config = dict(
    n_layer=14,
    d_model=256,
    n_head=2,
    n_kv_head=1,
    head_dim=64,
    d_mlp=704,
    vocab_size=583,
    activation='swiglu',
    norm='rmsnorm',
    norm_place='pre',
    norm_eps=1e-06,
    positions='learned',
    qk_norm=False,
    attn_scale=0.125,
    bias='none',
    tie_embeddings=False,
    parallel_block=False,
    init='uniform',
    init_std_qkv=0.0224,
    init_std_o=0.0,
    init_std_up=0.0224,
    init_std_down=0.0,
    optimizer='adam_atan2',
    lr=0.000998,
    lr_mult_qkv=0.5,
    lr_mult_o=1.3,
    beta1=0.95,
    beta2=0.99,
    lr_head=0.0255,
    grad_clip=1.0,
    warmup_steps=215,
    schedule='wsd',
    decay_fraction=0.78,
    decay_shape='linear',
    final_lr_fraction=0.0,
    batch_tokens=32768,
    seq_len=512,
    doc_mask=True,
    train_tokens=352400000,
    steps=10755,
    dataset='wikipedia_en',
)
MLP neurons of a small language model. Each row is named by its layer, matrix (down: output weights) and neuron, and shows model dimensions 128-255. Each number is 128 + 24 x the weight over its row's rms, rounded and kept within 0 to 255. Numbers have three digits each. A neuron's up and down rows have the sign that makes its largest values positive.
A block is one neuron, or neurons of one layer that tend to fire together. Before each block is what it responds to, as a language model described it from the Wikipedia text at the highest values.

Description: Mid-word fragments after odd splits. Continuation pieces of common words broken into tiny fragments, especially "le" in Title in table headers, also sett-le, t-w-o, t-er-rorism, T-e-am.
L9.down13:122138119140194130118081140154146118089154125128102117111118106157160134104097110125129110083153112118127106127122104123132076135114136110117111141110126120083146167128126091208167118102156119106139151131125129109160116114129140155113155165125105148130151136103132137144169131137121141160138151165184131134139115144110080121143167150145140103163110099128124113141138120187135138131128
L9.down96:133107116125163112098138154140115120178117121136140105165131128163115146124132122139125145138147160159087127187113118146178125162134158139112115110139148143164139156149158112087160160163150157106125142132170173109103126111106111123095100086116126109090149126132152106101081123120145092133148130161114140119146148169160150126129120135065129124150132108159126175131097140105141121131160
L9.down140:132147114163106106075148171179139099145152108123078092133129112164159131148143165126122167114101119075058126126142195157072109128092148130158145113129138136162112095118137119151140105171132142135113135088092151106124100096112142164119137135093136123113128091136134095166111104121126135158143115113116151123155126119122103100148165124111088133101128091117140143129135096132146138133113
L9.down215:133112146149138131156160100139187114137137118123121132116110144110136171125171145113148117167138167151101129136141141146136148181146143140134132112114112132091138166148105120106105129154157144109155112097161138162137201148123122099128146172076149114105144126125104081169130110118134080135148136115154127121153121123144139138107118105123124110139144083138125148153187144118093151134134
L9.down313:137182100070140109142096127138116151078093099163169143116083130143115168106152122136130094098153100098127150162103133086092154131118149116152134088123124122145156118143116157153125130087133129170144144108138128154133152132132125145151161114100087105151084130138128112110107124163119078150122129119131127167111136167178107102142170099138127109108131130134141140161146124102111083146158
L9.down326:124124130148137154129094158119122102136151126163127129084171118126143146137162126098131146153080132132150093148083099149157127161158184088154124121116142121109154161144175133135116147133125130118113146104147141146129120069130128088132106100077142124132154138139097159123128162126136118141134170134181080142134161112112121168076095108129122134158131111107134173132100126141126117129113
L9.down415:118141120159146162143122128138146098059114120143149170106118193134130128123123154137165127144106165120152145124103128147131144121136085124155126114092119162130140112131123138157135119127099133087084116134145103139113119152104138149171112134124150165145169160129089155125173115106081109115158112148128107182136087121136150114148117148136116129153169115103053122130098124135118139112133
L9.down455:136157119138104190158124183140134146138115096130135127140114157144106133136109150096165135141089096151130146159117101145145148142138084140153136135126115141133155126133118075150151080178114141086143097135149146113173084151147150144146128136076139157134091091116133129110170108184112091088095144121148105141157152152143127112111114136131128169142160112105178169188160137095133137149128
L9.down487:126120146133114136151124130154125141141124094126128088115149098160124105168115120126128082138127109125126111074139138122101131169098144142160112169170159166151132100140081169169094129156134161164139136129153130082122167123090090099114149112110099151110144143117111145170145191130111147128124103176152092147095167151083139115095112119107157092150131148127075155115132148151139176142118
L9.down622:130144124157120151097107171161146135118098134098130143116149161100107140064170092128078127146144151155110122119133132135159165141147164110162169109126142111109058118163145117114122118137122161081151075113133155116138085135128116100126131127119104131132105127159172148116129112170111156113147152084157135134112104099149116182128115139130127166087150131087118119164135117096141083137106
L9.down623:137102104102107086140154139171161123182103096139179102137146124141141142125124125118120116132077104087087136131124141154090125105157126136120154106111149145169142113120091102096153100143123127202130162141115098127127136132164119116133117120116157119108122178116104113125104123108098126108139143088128115135161139169160135139131153088117136089162101114125124144133120116123121140172140
L9.down625:119139126150161130156132119143105108147099122131118145120097123126107144143163142151122097134140180123203122128162147144164120164157089117137109137140080112157136136098126120177132127124129123162093146139142119175126162146108126106127130097147140136132146154157100109077127123149116069120120145090160110165128170080118124175150097122148123125130124114129145124115161098118106127157062
L9.down655:133169150129114141142094136138100122096095140143132131130148135152087127131142129130082106152153131123117120077156125128082100102136180127065151106152146147123157170111129081142095055089121127096153096125125123126117156132163129123153139121087171146103089132158123053124127128148091167119133134130117127094073092137131141164141138111141115144108112104125116121131105091113108148107165
L9.down668:131108110123144100108120086108118170111126120110088090126169108116138165141155138108104127142128107079119136127145139086130103143164100131123126131151105123177123134132100128110119126159151086134105140147083116166093159118149138110101126125115134176170109131156106125133133117146116111110131151128126086139101098130142156069106132092082128141136113093052105117120102158097116166160118
L9.down683:144114115150110145154147138115108114127087146138116134134094106148141110120127120124107088146152147139110120151135132141144140160156136136145144130149079143139135136110130131117123130163153120139137102140134118148080091085146112121126108127121057122118184157116138095133172181121115128117151132133136110118113153074135115133129108134117141085118145097143146140104109127081132080167077
L9.down689:135172093117073096116122120161146156179121125131094125136119098112154100114108100117122130126103032147106125141150131146131162112133134138131142090179111115150130143160131106139114121103126104162106114123098124105113188134147098098104071155114106091101162100148129177157129144123121120162098129139110120130133144113099115157159172107123112153144078127119143094112132140134144154145134

Description: Mid-word fragment tokens. Short fragment tokens inside words that the tokenizer has split oddly, often right after a one-letter piece, such as n-um-ber, al-um-na, ex-ec-uted, t-ra-veling.
L5.down201:124181142174090134127124146115154099100136162094101090119143126104116115139159137130119140109143076057187135118156140112121125137134148113143081130109118120116125121168124171137112073137141157147096121131121170164151131123187127166110135101116116129099112134158149135160091151084093136126144087121148142110119119111131136134150120134151121130090138163127130165118108146120122157096127
L5.down222:124099152138147112156126084114172150140136096165115131121137114085136136124148147111127127102120106146117120111138168134121138121103125180153087141128146122135115148144111130131109075108110137112132119106154114096139108132106154131084146191067113116154136145155093099149137124114162125102145149123128113150131108131121117147115123129154128080133126168135126094125110142109150130108144
L5.down544:083127147121152106125111155143147128130183096173135114084111147097118153123171146090131102119127127096143159116114107153129130115174125095130095111113118134105130143169123150126116164094085175123162129171117114139093114139111170150161145124123135111129118127090131124149202106157125116118087141176153120125103125161115163134155090087171130134126115153138122146131101124144118083128119
L5.down645:133121087128130142156127132128152120148140110100068167157113138119139117163151093098153124116103123065118150129101112137134138119148084115150160122171110134140144143176142139134137152098120111151113142112107099152143145096124158151123114132121132060132126134124104093143120155116095092114108125129103137164136086123128126133136119140128119102096135152153113185149130121124109074119122

Description: Mid-word fragment tokens. Short word-piece tokens in the middle of longer words split into several pieces, such as pion-e-er, mem-b-ers, v-e-hicle, propag-and-a.
L11.down402:135086097151100126144156105108121154162083125121141094099130112112139120103144143080125166075113143128089125105139123131101151191115128119134115106123103124136133146127107135121140142127091105132147127123149116119108138105163121108112149139129089123156145154157142128102107143111159094140120118133107148112132127085146139124113097151107093122089119155114142078150145169159141158157084

Description: Mid-word completion fragments. Short subword pieces that finish or nearly finish a word split into several tokens, such as "e" in episod-e, "ent" in pres-ent, "ay" in pl-ay, occasionally "and"/"or".
L5.down43:133124095130121160128131091118149119130127104080142095118141115104133122142125181155087140120127106106121120117087106138147137127107135116123171125102152132127133114137152174127137138090130101174094145148118124119184127117114115126128172111139136157144154122120134155173116122106131090159144149125151137079130144140126118067141065098112147129104123171151122157135123084159097180176101
L5.down179:129065129118141151087116156096120124095113158126108137146127126136131128125162115117153126095139148142112130153140140137094153116168119162132130138120126177069117165132143106145150089088146132142078141153100153132139105096118131152067150158142137079105142133124111122117075098154137171112132122112122139205121134135127130096137098121143135143180091152169155117175146142159161143084120
L5.down211:127183086168089084125115159120150126073102136141123149084167122139150138140107124120122140108140076131115136113102126128125128148107121118146185124162140134157099115118161094138127150122149135133105125133144050139097108126117129124126155129123103108106133128081148155126086077135140120140122183123111121197113134091110140118146120130108148121168092108129090144173108153137157136113109
L5.down648:207130117116122120084099148097096163120144134188097161169122128134118130144114116147100098094118090127111134090121125140163108111084074101122136099126110181140085123105127127173124142119091093128130128148113146142134121087128126155131136104126179120154117122122139144145173123152114160114105148158138131100125108161108161125079127082132115130090147105129182126152150136142099159127097

Description: Word-final piece completion. Final fragments that finish a split word, mostly a closing "e" as in som-e, tim-e, websit-e, lif-e, plus colons after list field labels.
L9.down43:143119095148129158142152120151174131131142139135147140110142132155143115102130114128089155182136125105090189141116171103131074133149168130122114163147120102148135085127101130138127132117126147155140098111114112128116081121139156155131163190131162153099129091106110136138133138132138167141119135153133122082112162129117094114127137142102118137120138139105141145091097133111124083122110
L9.down47:118176160161115099112167115146145145140146134129081140139128101091141098096101115118168084107150107152127125120157138133127159143123088143116129119116110111141131090130143125182135124176152125144124148140112152153096130155129152137165114128118131086165114106089157109150113119139109123149136109119110100132103146135124114092114126133103117118119051122111129087152078135097124150157124
L9.down59:134086138156186115122164137184141178160127137129136119159123098146142132107115150134114116136083129125163152156098130141125113126119124096134130112158100155108141149134145078137077104124103123153105122148133134109123128142140154139137124120103126106135178167133119151141139167050160111134114142119094089143088134137127171137136112129141150135189112127126112130171093148122158123144174
L9.down71:125109129108106153107110128077122107149122139122148099136131144115132106091129097129132128156124099120176100087174129125109150135117170092111132117115106162114111149110138152122103111150140143099098096105155177088139136129129093122136120103142183206100082144103118107130181116132116093099149093125113123120112163118111129139117088117125137110143143118170135114134151112134125132169135
L9.down73:127149109129130100138122141140146127049113097127124110124064152158130156144156150098133076153100129163145158158144157139066117100101100099141129123101131141111130136150154148145137110165099147117143137126067095120097110165162116103166138129126121136139084119117135098136120180134121084107110169104110138140145131168125151100150102123142166097154107152128104151124111122109104160132129
L9.down97:126125117124140116103120123139137105124120159162124146101149184147089102098077139138122114153137157161108182125158132126145150117119090148144095140105127153119118138154140132106126149153139119144081112110142097121102159137104134114156149108121129107127134160111131108169082137115113094085149136123116113102129153116100140104090120141127048099101148150136129138140136126142104095119134
L9.down135:129121118086103093107127145126106136147124163103128113131122146137147072110106120125116140153103126136123155136101137132154148071153087122143133142145130129135086119136121124134151140094122181144157136123117114118086146087129128137137108131139153076125139154102116146135096093148131157094108094097109134159134119102172123170098108102115119140089114116120136121187138165112158091109140
L9.down220:134138131112144126171093100130156134112138122112126146120106088155091085177132133085138126124151114107145164124148120147116084147111131153122130112098090115097148120157158133185134100075133105111105114108141142111125154123120179122130112136075137117146133127091125182165120141142155145134156123135177125109090139129118103113145129121105114125141098161170169086101155168141095149143124
L9.down262:126091129144109113144105118141115130129135092158102064128099092108124128083124138105119099132132149122122145150140159127088121115130103114126134121091130142173129103105114107144158093136098140091137099129105164091131103137120121146122095178116146108114101131151118121164128155089167106128149155117136123204145129131093128134169138120123140092145145180133147126135104132134161130134082
L9.down279:123136082120130097176129124180122126106147121129126161113089111132105125100067168125089122122117100124134108125142117122118110161165111136148091147138157140150151096199088109181122129175116150068098127142119167168082112121116125113131138093152145121118118134111129160137132123150129091150147084130155118148080126119117134105156115098116151171165155175126115153129118132139116116103115
L9.down309:125143114098110119082181121114141122144109158098140126148111097070100136134102120144096152092142096178190096127138115122110130148102110138098128113143123113195096139122140126062085127122130134155122100125142072143153142131147120095124118115165183152095094141110119142182131146147120111168148149174116168092112167128097098098133108133126114144144078116151121130089105156104108093135116
L9.down315:140172109116142176129127126169101200148155141169078106088121108134137147133178130132163111109130124131145131118151150129105113154103114106114147120139138171063143157153119103162105106149138122128131145110092083116128158157146120143130118120111133105127112115101118170149145165115130142092156125117157106165116115110088080139119143138131096118140141139134127169090141139134125131156132
L9.down328:122096110132138093152115129148116121147109138144186134121120156122130097123136121165122200077143150075130108106138091157106130085111120111104148150158158130153162149135109123126169100107108131129142144119118156113137114089102131157148156108148110118103159161158138128115128072118127116151162141162103152119143143135100117150135127131095109127166129150128093133115096143120106100140132
L9.down405:127119158108148119167093148099158129150128115132140161148118118125102151130117126094159119119130131145142112150126087145112128122159150196134110105098102123173122134112121143141107076125137092135090138141128132158161176126115096111116171120109120133089131128121094137102123134154125138145093156108133070131157081191169179100085120147124121109145145079168131121123144117149094114102212
L9.down618:130148084130129104104133096158111118105077144146113122123127133093099126080118149120105115129146108128117173108149145090170095109106091138108197171136136119161156114131094097136134114095107101111136143126106117142141129097112149123148155113128165134146112140125125157153099140125141099141146098115102137102107106089115175133151150129095123133135185130153129127123144158169107127157099
L9.down624:132160148127116104142132149125148121155118111124137111142125145145134111151088137168160147095150133120097096143171060095098135135168127140132131150096137116129104103152089122148130101111148113118126116106110154124147135180165114138122131117092112185132145136109104104120167119116115129109094130112140071113134143102136190141147135148145150073102094068108118127128124116169122131155121

Description: Mid-word fragments. Word-piece tokens that fall inside a word split oddly into several short pieces, strongest on "ide" in "video" (music video), also t-w-o, bat-t-le, trum-p-et.
L11.down363:146149109123169150114112103142141139105132140133109102132083121124100143158112158119104130139167085156082089171114133142156144117169157160114162131183094128146120149124081142134162148160097084095120133162114126103134113120085078123096101140154127143138101065152118156117120157107083108083123116132104168127139154126142117114143143113146097129103092134089092166175130150136116155157135